Weights of a small GPT-style language model, trained from scratch on English Wikipedia: 4 heads of 64, 285M tokens.
MLP neurons of a small language model. Each row is named by its layer, matrix (gate and up: input weights; down: output weights) and neuron, and shows model dimensions 64-191. Each number is 200 + 40 x the weight over its row's rms, rounded and kept within 0 to 999. A neuron's up and down rows have the sign that makes its largest values positive.
After each neuron's rows, "fires before" lists the tokens most often just after its 100 highest values on Wikipedia text that the model never trained on; "fires on" lists the tokens most often at its 100 highest values on Wikipedia text that the model never trained on.

L6.gate461,193,202,163,222,138,225,201,186,193,143,184,259,140,172,175,225,182,208,196,170,202,206,186,253,165,234,229,148,178,225,179,195,193,175,163,225,169,171,205,179,242,196,250,194,141,193,186,211,215,219,135,202,243,288,190,264,129,180,257,146,259,205,219,174,259,194,176,241,116,201,223,276,206,174,186,136,233,221,215,223,212,215,217,116,204,238,229,133,197,157,165,184,189,215,179,135,244,147,191,172,253,119,232,169,218,244,203,222,157,167,329,158,189,271,139,236,270,244,156,189,152,265,164,195,210,246,246,269
L6.up461,254,192,170,222,238,262,163,170,155,309,253,184,209,167,202,235,145,215,200,161,193,228,228,215,182,196,228,211,162,176,210,183,215,211,281,174,114,187,170,215,183,212,213,204,185,154,45,126,184,200,243,202,138,197,250,211,219,211,149,245,258,134,192,217,203,226,161,249,227,189,223,209,184,176,154,145,152,220,158,197,228,207,221,216,233,184,206,179,212,217,212,198,299,246,233,203,155,205,192,185,243,227,160,256,220,284,179,166,125,300,191,193,216,147,151,232,256,176,242,216,136,238,244,188,259,222,286,191
L6.down461,225,139,212,194,251,187,240,180,238,155,227,150,158,224,245,164,208,202,193,224,232,189,150,144,150,203,145,209,141,193,264,268,191,200,170,175,232,214,170,132,194,204,108,222,240,175,228,207,199,252,223,177,128,260,204,157,223,236,162,239,182,185,239,177,116,171,230,225,203,186,226,249,220,179,233,247,265,234,209,236,290,248,168,175,170,219,192,228,251,162,184,216,141,224,189,218,163,169,136,186,175,192,257,229,280,198,220,227,178,166,111,219,218,228,183,221,118,260,173,184,232,203,109,221,143,243,203,142
fires before: " ", "ed", ","
fires on: ",", "ard", "in"

L10.gate478,237,244,150,293,219,226,159,185,162,253,187,283,192,146,193,128,191,222,217,237,140,250,116,172,217,138,261,174,224,187,162,199,217,179,148,159,199,130,232,162,261,217,222,196,258,216,213,259,176,174,192,192,289,258,141,202,242,201,246,165,212,250,201,222,217,229,141,199,91,196,198,122,187,178,153,176,204,223,135,177,209,141,183,221,185,148,158,225,211,168,247,168,186,241,215,224,250,162,209,232,262,196,168,213,202,217,200,261,156,165,196,187,152,202,194,267,180,183,225,254,242,126,205,264,159,225,236,233
L10.up478,212,250,189,194,164,192,158,202,181,198,254,173,182,227,188,168,220,175,231,173,146,204,157,139,222,221,237,226,195,154,180,200,277,197,165,209,151,240,169,211,222,250,256,241,195,210,230,264,189,179,183,144,197,148,209,166,237,243,230,225,147,145,191,264,169,178,226,211,142,148,240,180,208,227,184,248,214,234,255,218,106,189,247,291,240,225,212,172,207,159,230,202,190,206,239,199,144,158,157,172,274,188,193,241,204,296,198,182,233,156,243,198,157,229,160,138,199,274,143,179,281,249,191,211,185,221,148,180
L10.down478,314,228,188,137,191,181,238,168,189,297,232,221,200,198,162,165,189,223,244,157,202,236,126,239,178,270,230,144,176,229,189,239,229,187,172,183,125,187,245,199,191,234,204,227,195,202,213,216,225,243,200,202,198,217,199,179,174,180,212,199,125,167,267,196,185,204,224,232,182,186,267,200,223,189,215,171,204,163,261,101,268,163,213,162,216,171,141,255,146,249,258,190,207,217,236,102,192,259,273,180,222,210,129,195,236,164,238,216,189,108,171,168,278,107,168,206,208,94,140,217,181,149,177,241,210,156,249,244
fires before: "al", "ation", "s", "ing", "ature"
fires on: " form", " sign", "iber", "orm", "ourn", "ment"

L10.gate457,285,256,186,208,171,261,193,225,103,216,225,157,192,168,130,263,173,257,221,174,138,103,261,157,140,201,190,220,170,233,191,234,231,141,220,233,239,176,207,216,254,193,252,180,230,217,95,172,209,192,180,248,141,269,229,249,165,203,165,189,183,104,250,233,158,139,170,237,251,275,276,126,166,197,219,221,174,186,256,175,234,163,269,207,211,192,128,176,206,165,122,185,286,232,205,185,118,158,206,209,199,151,213,212,174,218,148,138,221,190,166,229,211,245,175,262,169,187,171,226,189,219,169,266,184,162,171,192
L10.up457,182,211,191,203,170,227,230,213,230,199,269,174,188,130,165,177,194,266,237,149,265,188,241,146,199,198,199,214,122,249,181,239,237,243,196,182,207,213,188,193,271,204,196,206,192,236,140,182,194,194,246,258,246,147,252,190,177,236,178,238,238,171,228,181,146,263,197,174,134,145,211,198,274,194,179,267,213,159,211,190,147,113,280,240,208,104,200,194,199,207,229,177,168,255,234,277,133,229,232,190,242,240,255,228,217,207,188,147,176,219,254,162,184,191,133,99,214,188,238,203,158,222,166,228,160,231,281,172
L10.down457,174,84,148,197,230,189,138,204,207,266,198,213,211,166,256,170,245,194,149,231,142,206,141,247,219,202,167,167,238,127,176,157,228,264,263,259,196,294,227,244,186,146,203,218,189,133,201,253,233,196,157,191,182,241,242,230,232,203,206,197,222,185,219,227,163,199,199,178,210,189,259,228,134,228,224,167,211,143,219,204,219,204,125,219,283,284,191,216,180,188,191,218,228,152,187,125,149,199,192,204,232,231,193,135,154,165,144,240,150,191,245,189,289,131,171,233,296,161,220,170,169,177,168,260,274,178,131,213
fires before: ",", " the", " he", " it"
fires on: ",", "s"

L10.gate253,220,175,185,236,305,174,186,185,229,250,138,121,225,232,187,173,246,183,232,271,175,168,201,188,192,168,231,232,148,230,199,223,175,170,181,254,229,146,219,221,170,218,243,216,194,185,277,211,176,199,176,151,172,209,246,306,194,171,275,140,189,219,205,234,220,150,174,223,223,118,170,202,194,176,193,135,258,139,201,195,206,250,156,142,202,181,240,163,217,230,158,257,153,173,238,222,226,240,187,241,166,243,155,241,201,126,243,212,170,199,227,201,218,160,240,163,211,247,187,239,216,219,190,256,186,204,222,168
L10.up253,127,163,277,122,137,225,205,207,240,190,192,202,284,226,259,134,261,208,161,278,144,119,217,178,184,195,133,205,215,240,152,217,185,163,176,226,187,164,195,171,218,141,197,149,190,142,271,145,180,213,226,194,267,257,130,240,191,230,248,211,194,217,205,163,211,180,239,205,210,197,215,194,195,213,246,222,178,217,194,195,259,192,229,255,177,168,165,185,168,232,202,238,139,167,196,148,307,169,217,217,239,166,167,241,210,193,188,195,200,149,191,185,229,138,260,188,133,214,186,231,295,227,260,231,122,238,190,241
L10.down253,233,149,156,206,227,303,197,176,190,242,230,164,147,172,250,194,193,238,208,204,256,186,218,174,280,163,157,169,232,146,233,139,227,181,243,249,176,220,169,198,277,264,181,199,227,212,245,220,206,259,160,153,227,148,258,230,145,179,165,176,203,170,148,225,190,175,289,176,199,255,135,249,199,294,225,157,183,192,191,202,205,158,219,172,254,231,177,161,186,191,278,129,209,240,177,225,207,207,173,220,258,176,179,166,160,179,212,198,213,251,248,186,244,195,194,196,191,223,201,183,147,176,207,187,179,155,249,164
fires before: "oc", "it", " gu", " v", "ing", "ines"
fires on: " v", " Ch", " gu", " lead", " ch"

L5.gate122,257,190,193,170,225,155,183,249,132,186,216,168,238,201,157,227,177,137,200,175,239,159,212,235,245,212,136,197,225,179,201,273,221,181,248,125,213,303,151,172,220,195,226,110,159,246,220,171,268,286,285,247,223,188,208,199,224,212,182,242,169,142,191,218,214,185,193,222,189,172,203,279,271,162,158,159,144,213,177,182,251,187,263,175,181,253,153,126,237,165,151,231,215,183,129,240,241,241,225,191,246,222,194,159,186,203,183,202,191,193,282,169,195,232,188,206,162,183,171,250,158,154,209,212,215,143,198,192
L5.up122,192,192,262,226,189,206,267,127,147,127,191,148,170,250,175,193,254,165,151,156,123,206,257,255,202,263,225,164,195,158,265,182,138,255,258,188,192,228,218,206,189,171,222,212,188,268,221,199,154,214,238,203,166,145,164,182,184,173,190,201,176,196,262,169,210,254,205,271,223,242,171,200,228,260,188,159,171,241,264,222,170,247,144,163,231,217,188,162,232,211,188,145,193,268,150,214,239,193,175,179,161,234,210,207,175,233,258,118,136,208,277,212,204,214,182,173,197,141,189,163,243,214,198,182,228,155,291,183
L5.down122,256,182,246,240,163,224,204,186,180,195,140,191,170,249,183,223,257,178,215,174,155,272,180,220,192,188,181,195,178,235,224,217,232,209,199,139,208,179,151,282,185,182,164,224,238,152,219,180,164,210,269,276,126,172,254,269,251,132,223,138,244,151,223,222,148,216,170,241,201,164,218,186,160,272,198,228,177,235,233,189,122,164,210,232,178,129,168,222,157,197,170,203,237,271,230,247,194,120,206,263,139,169,194,231,191,271,234,95,200,217,204,257,136,170,128,236,226,239,194,166,254,347,173,241,218,221,164,145
fires before: " the", " his", " a", "way"
fires on: " during", "uring", " to", "ul", "er"

L5.gate574,213,110,164,190,192,157,164,180,209,217,221,206,221,201,191,221,111,147,236,156,212,224,252,173,211,197,176,233,178,160,253,260,302,250,167,164,219,245,181,229,194,207,219,181,207,213,216,248,177,221,170,210,218,267,240,241,161,283,184,196,237,127,252,150,239,131,181,223,228,155,177,168,302,190,127,227,206,219,171,148,270,251,178,205,148,219,158,207,196,184,188,153,156,175,221,208,238,212,229,245,282,150,213,186,272,211,201,246,181,186,237,214,156,129,127,224,208,181,196,179,172,198,276,229,218,222,175,281
L5.up574,222,199,254,86,122,211,201,186,242,252,283,207,173,196,216,247,166,179,151,149,184,204,199,220,227,137,189,188,185,173,235,192,239,154,210,224,216,209,140,206,174,190,196,164,230,156,197,231,223,215,291,217,242,225,91,220,183,231,217,211,265,198,214,245,179,171,224,172,101,211,239,251,224,124,268,204,220,145,153,189,223,259,233,171,162,175,210,250,136,156,194,199,201,283,197,154,229,183,205,170,182,190,141,264,230,244,162,273,211,137,192,181,185,204,183,155,257,203,180,183,167,231,180,138,161,231,312,175
L5.down574,269,120,185,187,161,187,174,218,167,248,206,150,158,236,248,161,99,201,208,155,156,224,237,203,209,184,173,188,158,108,240,191,247,228,183,172,200,210,164,172,231,221,138,175,189,143,188,220,181,261,186,165,185,246,228,208,142,258,258,248,260,129,224,217,116,130,192,159,187,145,103,169,237,161,168,196,209,196,174,197,245,216,284,155,255,144,165,233,205,127,215,205,167,183,253,214,213,195,205,216,263,146,219,250,224,224,208,275,201,179,199,199,170,161,116,185,221,217,218,221,195,204,210,247,226,201,231,284
fires before: " ", ","
fires on: ",", "25", " September"

L2.gate110,202,233,208,229,202,270,302,193,192,179,145,254,152,275,180,164,168,204,234,158,178,166,290,172,198,213,167,238,177,187,280,169,207,248,247,185,221,234,172,124,149,269,217,215,135,154,178,188,212,145,182,201,237,228,177,216,251,255,185,238,295,251,236,219,182,200,178,171,254,148,207,243,222,164,269,179,174,183,201,188,203,186,158,131,156,177,193,176,196,171,125,201,245,122,214,232,149,175,188,209,211,197,155,242,171,161,191,176,213,242,187,251,177,182,238,183,300,139,144,217,203,198,235,168,238,196,112,259
L2.up110,260,229,146,162,236,190,185,124,239,246,96,193,243,234,214,186,163,223,214,165,149,151,195,155,166,205,186,164,242,199,202,106,146,247,217,116,178,247,211,151,169,211,168,161,215,156,126,224,265,214,184,213,227,242,223,230,208,266,183,206,179,196,235,176,241,155,218,208,190,284,208,150,247,150,187,214,192,222,271,227,158,228,193,206,139,215,164,200,230,233,228,302,221,155,261,173,218,193,226,164,174,249,152,206,170,146,240,123,190,243,87,141,160,196,229,163,171,200,183,223,215,308,226,228,142,205,231,180
L2.down110,258,283,131,213,175,213,235,212,233,250,150,253,206,225,188,171,164,253,164,214,212,147,249,243,154,221,196,210,213,249,196,157,144,235,257,182,184,217,200,259,118,189,262,196,189,189,236,255,228,213,262,156,228,199,186,178,170,240,198,170,175,203,221,228,170,111,186,199,262,157,280,222,248,170,220,244,206,209,224,239,150,206,153,208,222,242,215,154,131,218,197,200,174,152,134,172,225,174,178,198,145,230,165,202,257,158,221,185,249,164,177,219,156,180,226,193,223,199,216,233,156,220,207,196,284,251,149,215
fires before: " ", " S", " W", " R", "|", " G"
fires on: "|", "-", " |\n"

L4.gate559,205,208,245,195,158,129,174,232,204,227,168,239,275,193,217,220,171,223,221,178,198,177,141,255,162,265,157,203,203,252,116,163,259,154,188,259,194,148,116,204,166,243,131,205,265,197,238,181,158,241,179,221,273,200,115,111,230,234,164,205,206,201,237,175,255,243,146,190,206,201,153,171,191,170,223,171,164,185,227,226,199,160,194,181,199,261,265,203,176,180,227,270,210,231,263,187,161,242,221,159,209,217,171,202,200,262,170,171,178,282,143,215,219,208,220,156,183,207,221,294,174,135,247,160,163,271,187,178
L4.up559,200,177,198,151,197,104,148,235,193,193,199,155,195,227,146,173,226,177,216,232,144,158,288,249,109,235,213,197,167,243,219,226,171,143,232,173,191,184,179,221,240,225,176,234,210,142,241,138,189,218,139,188,237,248,218,188,181,235,159,290,120,173,154,275,248,179,149,253,229,193,255,191,238,209,150,240,265,205,149,179,138,163,253,226,148,168,230,228,240,131,229,210,183,233,171,217,226,220,252,213,297,217,250,177,202,221,212,212,251,174,247,119,75,216,215,244,189,226,181,194,210,193,92,180,165,202,233,313
L4.down559,177,136,181,258,127,244,205,244,167,155,173,190,241,187,266,135,120,251,191,212,195,207,210,216,260,221,151,220,196,228,156,161,201,253,236,127,270,99,199,158,198,240,130,189,228,151,128,230,193,209,199,184,294,197,106,191,196,226,174,281,216,244,208,197,347,182,211,241,202,194,205,180,168,254,215,163,194,266,185,171,176,131,234,149,199,190,213,182,210,192,119,290,203,172,268,170,179,238,214,139,145,210,249,203,223,156,214,172,240,244,193,145,198,187,242,161,238,202,190,221,165,188,215,142,146,232,192,168
fires before: "-", " "
fires on: "\n", ")\n", ";\n"

L10.gate466,251,202,195,176,162,205,204,153,192,102,207,151,209,185,196,198,148,196,276,195,161,265,181,287,168,199,127,179,181,234,183,198,271,243,210,200,233,231,140,130,206,211,204,269,183,168,111,276,180,220,230,203,233,170,198,216,194,170,286,219,190,219,205,140,288,171,170,220,226,152,176,116,182,296,198,183,241,240,238,255,213,171,249,165,169,267,161,210,171,151,176,194,250,194,177,210,146,215,191,136,193,258,208,222,145,148,185,177,184,207,231,210,164,188,189,274,263,239,228,191,161,135,196,194,167,209,156,157
L10.up466,179,237,250,196,247,177,193,184,248,201,199,234,245,209,293,147,189,228,180,204,164,216,171,178,136,261,156,264,154,208,344,209,172,235,93,200,142,184,156,145,183,199,120,208,168,197,193,226,154,197,214,191,213,204,167,196,246,181,146,219,166,188,202,194,187,139,121,227,223,152,258,147,245,205,214,246,211,194,205,135,203,145,270,223,158,167,173,193,183,181,224,257,116,170,266,264,134,208,176,71,208,212,198,148,165,232,178,153,218,282,207,250,262,220,178,175,227,240,122,192,159,284,205,182,241,197,210,200
L10.down466,177,205,188,206,164,192,173,197,283,192,150,192,192,156,185,160,234,273,228,157,195,170,151,172,184,130,199,238,230,183,184,179,186,122,199,213,196,308,212,121,226,220,183,142,200,139,156,222,127,206,256,212,243,206,38,244,202,202,266,233,282,189,152,206,185,151,229,202,230,196,188,252,130,225,298,175,272,180,147,238,148,198,208,193,207,186,240,199,210,179,209,209,238,213,282,216,215,176,196,185,233,192,173,239,205,177,116,179,240,221,178,186,197,241,187,144,171,186,195,136,222,299,288,248,214,195,227,195
fires before: "-"
fires on: "\n", ")\n", ";\n"

L8.gate166,244,189,145,283,252,180,231,255,102,241,193,260,196,209,252,173,229,245,189,205,195,200,247,193,196,223,187,205,172,136,275,178,152,227,145,220,201,187,200,122,247,186,235,176,237,170,169,216,171,207,111,207,219,227,215,187,174,219,176,182,102,160,186,157,290,155,222,182,229,207,263,217,268,243,227,151,185,212,206,174,248,169,251,130,173,256,189,135,174,183,201,174,211,203,147,131,222,317,116,167,174,228,171,104,118,134,206,179,214,233,259,200,267,218,188,218,179,212,145,163,206,224,201,208,211,156,178,176
L8.up166,169,289,247,181,212,146,210,227,183,254,186,214,193,207,239,191,241,204,225,189,154,242,249,166,260,258,148,154,214,170,165,104,155,262,204,156,169,200,140,228,287,167,147,174,221,208,188,163,174,240,199,189,184,222,123,198,196,191,232,203,233,249,191,198,197,192,168,224,194,336,197,221,193,200,204,218,261,260,234,118,239,180,174,212,181,281,257,236,131,229,260,207,229,190,278,221,262,237,187,215,196,226,141,184,209,179,222,237,222,211,169,233,203,264,231,151,181,208,273,192,250,160,201,206,156,129,135,170
L8.down166,219,197,197,186,162,197,175,192,261,178,264,201,145,152,163,244,125,191,220,209,258,167,202,204,259,238,186,144,194,216,123,203,227,188,231,213,162,219,224,206,202,234,177,242,212,189,173,169,176,206,247,172,181,173,194,193,224,187,177,218,240,144,227,136,269,245,206,189,190,149,101,198,174,168,134,212,159,170,182,185,170,211,189,191,229,150,210,207,214,197,206,175,219,199,213,177,214,156,259,259,197,155,228,189,187,262,249,175,184,184,192,182,180,135,198,128,259,125,197,139,233,204,213,241,191,225,193,246
fires before: " ", "|", " ."
fires on: " |", " |\n", "ick", ";"

L10.gate309,232,185,267,189,243,270,168,92,178,168,165,237,123,233,224,194,158,238,242,135,211,153,177,284,144,257,206,217,182,245,147,186,187,164,133,244,222,151,140,203,161,213,268,225,213,193,143,211,206,219,201,236,175,168,183,162,193,185,136,211,194,185,159,225,254,185,147,232,174,178,172,164,252,181,156,168,194,163,243,265,199,194,254,161,194,213,259,185,191,169,185,215,161,202,164,188,182,171,123,168,192,86,256,217,181,180,280,203,213,277,183,123,160,209,180,208,211,203,171,209,211,214,109,203,268,217,203,260
L10.up309,147,187,236,197,247,206,261,211,180,266,193,183,198,183,157,250,196,158,167,217,194,175,234,175,198,239,176,207,110,201,207,245,227,217,170,239,245,169,171,139,142,168,116,222,154,214,249,111,261,220,237,281,216,182,227,139,170,223,142,178,164,161,254,225,236,284,287,257,227,190,159,184,150,214,209,216,226,201,135,182,243,222,217,169,169,166,173,191,260,213,158,196,208,176,197,164,193,310,163,183,250,177,175,171,163,112,259,249,229,215,245,234,219,249,229,188,191,222,204,269,158,191,188,236,175,205,283,251
L10.down309,227,242,167,223,209,163,200,228,197,150,218,134,231,171,222,225,261,115,151,193,244,205,208,136,187,171,189,286,182,152,287,249,157,198,279,149,133,183,249,237,227,194,219,153,88,229,217,200,152,178,209,206,180,202,238,250,231,142,174,167,176,220,251,190,167,232,264,262,274,253,233,266,220,129,232,210,190,257,227,122,221,169,172,210,238,173,194,199,181,274,266,186,172,249,239,252,198,177,189,92,164,168,191,162,231,140,140,263,194,126,239,243,189,206,215,224,203,210,245,243,221,215,203,281,204,175,160,163
fires before: "1", "0", "2"
fires on: " ", "–", "ic"

L8.gate303,199,244,213,186,215,277,172,184,217,162,219,220,198,197,204,235,257,209,221,188,212,203,220,134,221,250,158,124,137,202,164,185,273,194,219,142,185,170,162,223,160,189,212,259,185,182,196,205,218,241,165,222,240,178,213,219,216,239,179,212,219,171,183,137,215,132,303,255,266,91,144,219,214,161,289,160,239,180,281,219,200,174,209,233,231,201,157,182,141,166,203,210,146,208,270,200,80,255,186,168,232,206,258,187,259,220,150,135,168,175,240,172,248,162,218,231,252,199,155,215,129,171,247,117,249,249,225,216
L8.up303,190,213,184,215,178,230,214,166,174,115,148,218,178,166,240,262,233,209,190,203,260,179,216,183,162,224,175,78,224,219,231,154,144,239,210,210,230,204,154,173,232,220,211,306,185,84,216,200,247,254,157,142,161,162,160,219,151,190,150,187,221,203,196,193,253,266,151,283,255,245,174,141,237,211,161,232,221,160,241,178,113,227,216,147,218,147,176,225,175,178,279,229,191,241,132,208,181,171,98,211,181,244,251,219,192,211,174,183,189,201,187,232,274,184,196,223,239,117,170,274,212,209,240,275,159,166,248,189
L8.down303,194,200,258,189,201,130,154,226,226,195,151,199,193,203,225,197,151,199,243,193,211,172,136,204,258,201,249,235,315,162,215,203,268,252,171,185,211,164,205,175,202,202,228,189,261,188,182,199,222,204,211,171,158,210,174,193,177,223,212,213,214,190,116,199,177,185,270,171,153,233,203,221,166,158,207,186,232,213,208,170,218,167,192,236,213,179,210,134,186,222,214,190,247,253,239,260,128,221,244,203,153,222,186,192,228,220,221,200,175,206,149,226,209,258,230,190,181,271,194,202,215,203,147,152,155,141,253,180
fires before: "|", "-"
fires on: " |\n", "\n", "er", "um", "ial"

L6.gate18,178,277,223,113,128,188,131,205,166,191,152,155,243,204,170,157,159,204,149,211,131,208,265,228,133,228,254,193,260,212,277,212,206,109,248,254,196,134,197,152,192,188,227,187,256,209,209,244,142,184,229,179,225,191,217,206,208,173,235,145,191,166,184,173,162,151,201,260,169,243,217,181,234,259,199,146,195,207,163,156,206,222,212,226,240,250,226,237,213,242,176,182,222,197,216,159,176,190,260,235,170,202,165,283,199,269,201,194,218,228,159,206,173,167,188,161,154,198,172,249,215,199,161,195,189,301,308,224
L6.up18,209,228,168,213,290,189,204,220,211,183,150,248,190,187,255,210,168,162,250,231,243,168,173,240,207,213,201,190,225,224,179,240,219,192,173,182,198,198,182,149,159,198,182,157,208,219,204,230,148,196,225,233,185,109,191,203,293,272,152,211,204,159,148,243,228,116,166,188,170,222,197,214,211,170,164,128,180,228,203,198,176,135,211,95,196,180,262,171,129,185,244,199,212,322,189,280,164,248,195,237,239,293,223,157,242,186,206,167,197,258,261,183,163,170,181,284,210,235,203,212,156,178,168,182,253,153,177,145
L6.down18,146,232,265,170,182,235,166,146,186,177,59,212,249,223,143,175,102,238,176,186,151,243,257,293,248,289,206,228,214,235,231,213,210,216,220,197,254,164,174,173,260,208,162,219,221,192,220,194,169,183,219,247,139,149,210,155,181,236,200,165,177,173,166,173,225,161,223,224,153,199,143,187,205,209,213,188,222,203,208,197,196,196,279,214,184,216,170,196,244,272,212,218,244,167,158,232,126,247,229,233,188,252,187,209,181,211,238,154,191,260,220,238,165,143,155,197,159,159,175,213,188,201,210,176,232,196,212,127
fires before: "-", "ition"
fires on: "\n", ")\n", ";\n", "n", "t", "fer"

L5.gate207,201,217,151,89,232,274,248,222,272,187,131,236,136,175,197,151,201,194,240,210,216,204,232,154,124,161,218,212,173,142,142,179,214,197,149,183,155,175,229,185,127,192,182,207,251,139,134,178,209,196,165,143,254,173,230,158,222,172,169,254,182,210,170,154,200,150,269,209,213,220,119,277,239,139,253,191,195,156,220,167,230,138,202,164,184,130,296,146,206,285,135,205,139,210,272,203,177,258,212,222,203,165,260,255,210,197,253,207,229,243,153,115,218,148,218,246,220,181,199,211,154,240,233,207,222,160,207,146
L5.up207,245,187,209,252,237,249,155,209,289,202,188,202,173,206,141,196,204,183,283,210,223,213,254,243,236,171,255,205,215,228,191,168,212,193,110,156,89,281,222,220,151,150,197,122,218,193,175,115,247,261,157,202,206,162,149,127,173,164,109,220,208,166,272,212,244,229,177,197,221,190,209,194,213,202,240,186,217,173,195,178,228,241,155,167,169,232,165,214,256,271,156,313,199,233,238,223,220,204,207,198,180,195,178,230,193,262,223,193,239,187,145,246,232,168,211,156,218,161,147,183,243,117,222,194,213,190,155,273
L5.down207,277,170,192,237,248,182,251,214,128,162,267,218,218,175,197,254,231,160,128,233,201,250,254,216,256,155,258,210,222,224,211,264,170,172,125,182,155,272,280,264,201,126,212,161,150,180,231,196,224,249,249,212,177,125,163,176,225,253,151,204,227,245,258,246,159,231,191,167,180,218,236,186,229,231,176,157,127,193,199,201,226,241,252,140,205,179,223,200,224,168,274,260,233,224,150,194,159,154,229,214,155,200,240,263,196,206,175,202,216,229,162,205,242,156,179,172,170,233,173,249,234,193,243,229,215,255,205,306
fires before: "17", "18", "19", "22", "16"
fires on: "20", "19", "A", "–", " "

L6.gate519,236,226,239,221,192,208,249,212,221,163,177,214,252,192,197,172,204,231,270,148,232,231,262,241,172,250,219,225,184,218,175,173,166,217,178,118,236,174,136,216,187,263,199,121,251,118,212,216,178,227,234,270,204,194,263,147,204,163,126,248,253,198,182,229,224,299,148,228,247,149,111,207,127,184,260,217,262,189,227,173,170,239,145,164,180,258,329,210,161,197,194,136,248,162,248,213,217,195,195,206,130,275,218,247,218,172,179,218,156,167,118,128,293,191,204,197,243,189,193,185,260,229,220,220,145,237,190,267
L6.up519,245,209,198,206,195,292,157,218,230,168,134,220,250,188,276,188,231,130,217,239,183,208,241,215,173,206,208,182,145,236,245,143,165,225,209,222,154,243,191,200,221,206,169,203,197,135,239,243,197,176,220,210,210,251,226,238,178,136,175,247,204,196,190,140,261,178,175,264,160,149,151,207,164,165,214,187,219,201,214,213,179,152,171,192,163,268,171,270,190,114,191,152,243,136,216,250,181,260,161,257,189,247,242,209,184,201,233,238,239,185,206,232,126,213,275,146,174,257,166,217,169,169,130,142,203,131,221,207
L6.down519,207,227,230,216,176,195,175,200,166,240,207,200,195,148,217,122,167,285,218,197,200,211,255,195,226,198,165,248,262,192,152,158,196,190,209,117,233,205,209,112,144,196,202,179,266,158,133,165,151,191,243,185,165,187,189,214,209,204,173,247,253,205,166,139,179,228,216,194,216,155,172,206,216,166,303,208,202,178,183,158,221,201,185,150,199,174,216,148,260,247,205,181,256,267,282,168,143,185,213,206,154,237,183,285,252,156,211,225,162,182,109,187,271,224,188,209,247,182,242,117,199,239,260,158,172,276,168,177
fires before: "|", "-"
fires on: " |\n", "\n", ")\n"

L10.gate400,231,235,187,259,167,204,134,241,257,121,233,203,234,152,173,87,225,202,155,161,241,236,237,202,203,308,190,237,235,252,156,205,188,123,181,179,261,110,163,206,255,239,135,216,192,201,179,210,144,151,182,142,244,208,181,221,201,221,186,187,213,277,162,237,266,170,195,284,205,198,206,169,210,225,244,206,202,212,162,149,192,177,271,225,151,177,216,247,224,169,188,154,275,146,207,191,188,187,191,203,247,269,169,194,229,264,147,139,222,253,133,251,192,147,197,205,187,260,165,310,265,130,201,140,190,170,181,195
L10.up400,220,229,176,182,192,257,153,203,194,188,135,247,267,219,231,199,169,208,201,266,212,174,189,238,160,235,147,230,223,207,260,140,204,215,150,187,298,175,242,146,138,164,214,224,197,200,168,226,175,246,199,267,232,217,131,219,185,161,201,229,211,255,143,284,232,163,207,180,271,127,194,204,234,206,170,220,256,211,234,218,123,211,216,148,212,179,231,283,186,220,246,220,176,245,155,208,217,248,274,209,205,161,180,172,124,188,160,195,248,203,189,250,183,172,260,196,123,284,182,172,213,263,167,252,144,227,136,228
L10.down400,92,187,192,188,261,224,200,185,172,170,224,181,192,149,229,175,209,121,174,218,205,218,189,143,234,195,192,195,258,148,135,149,199,150,188,217,223,242,151,234,218,192,186,191,162,253,245,183,227,176,247,210,215,209,201,196,155,236,224,175,131,138,147,207,147,204,236,249,210,225,178,194,199,170,159,197,197,253,205,188,252,124,281,189,158,140,256,189,160,253,218,194,191,225,217,194,176,139,192,209,158,210,167,261,110,169,222,227,158,230,205,295,195,221,249,158,201,152,170,167,168,195,308,226,256,239,246,175
fires before: "-"
fires on: "\n", ")\n", ";\n"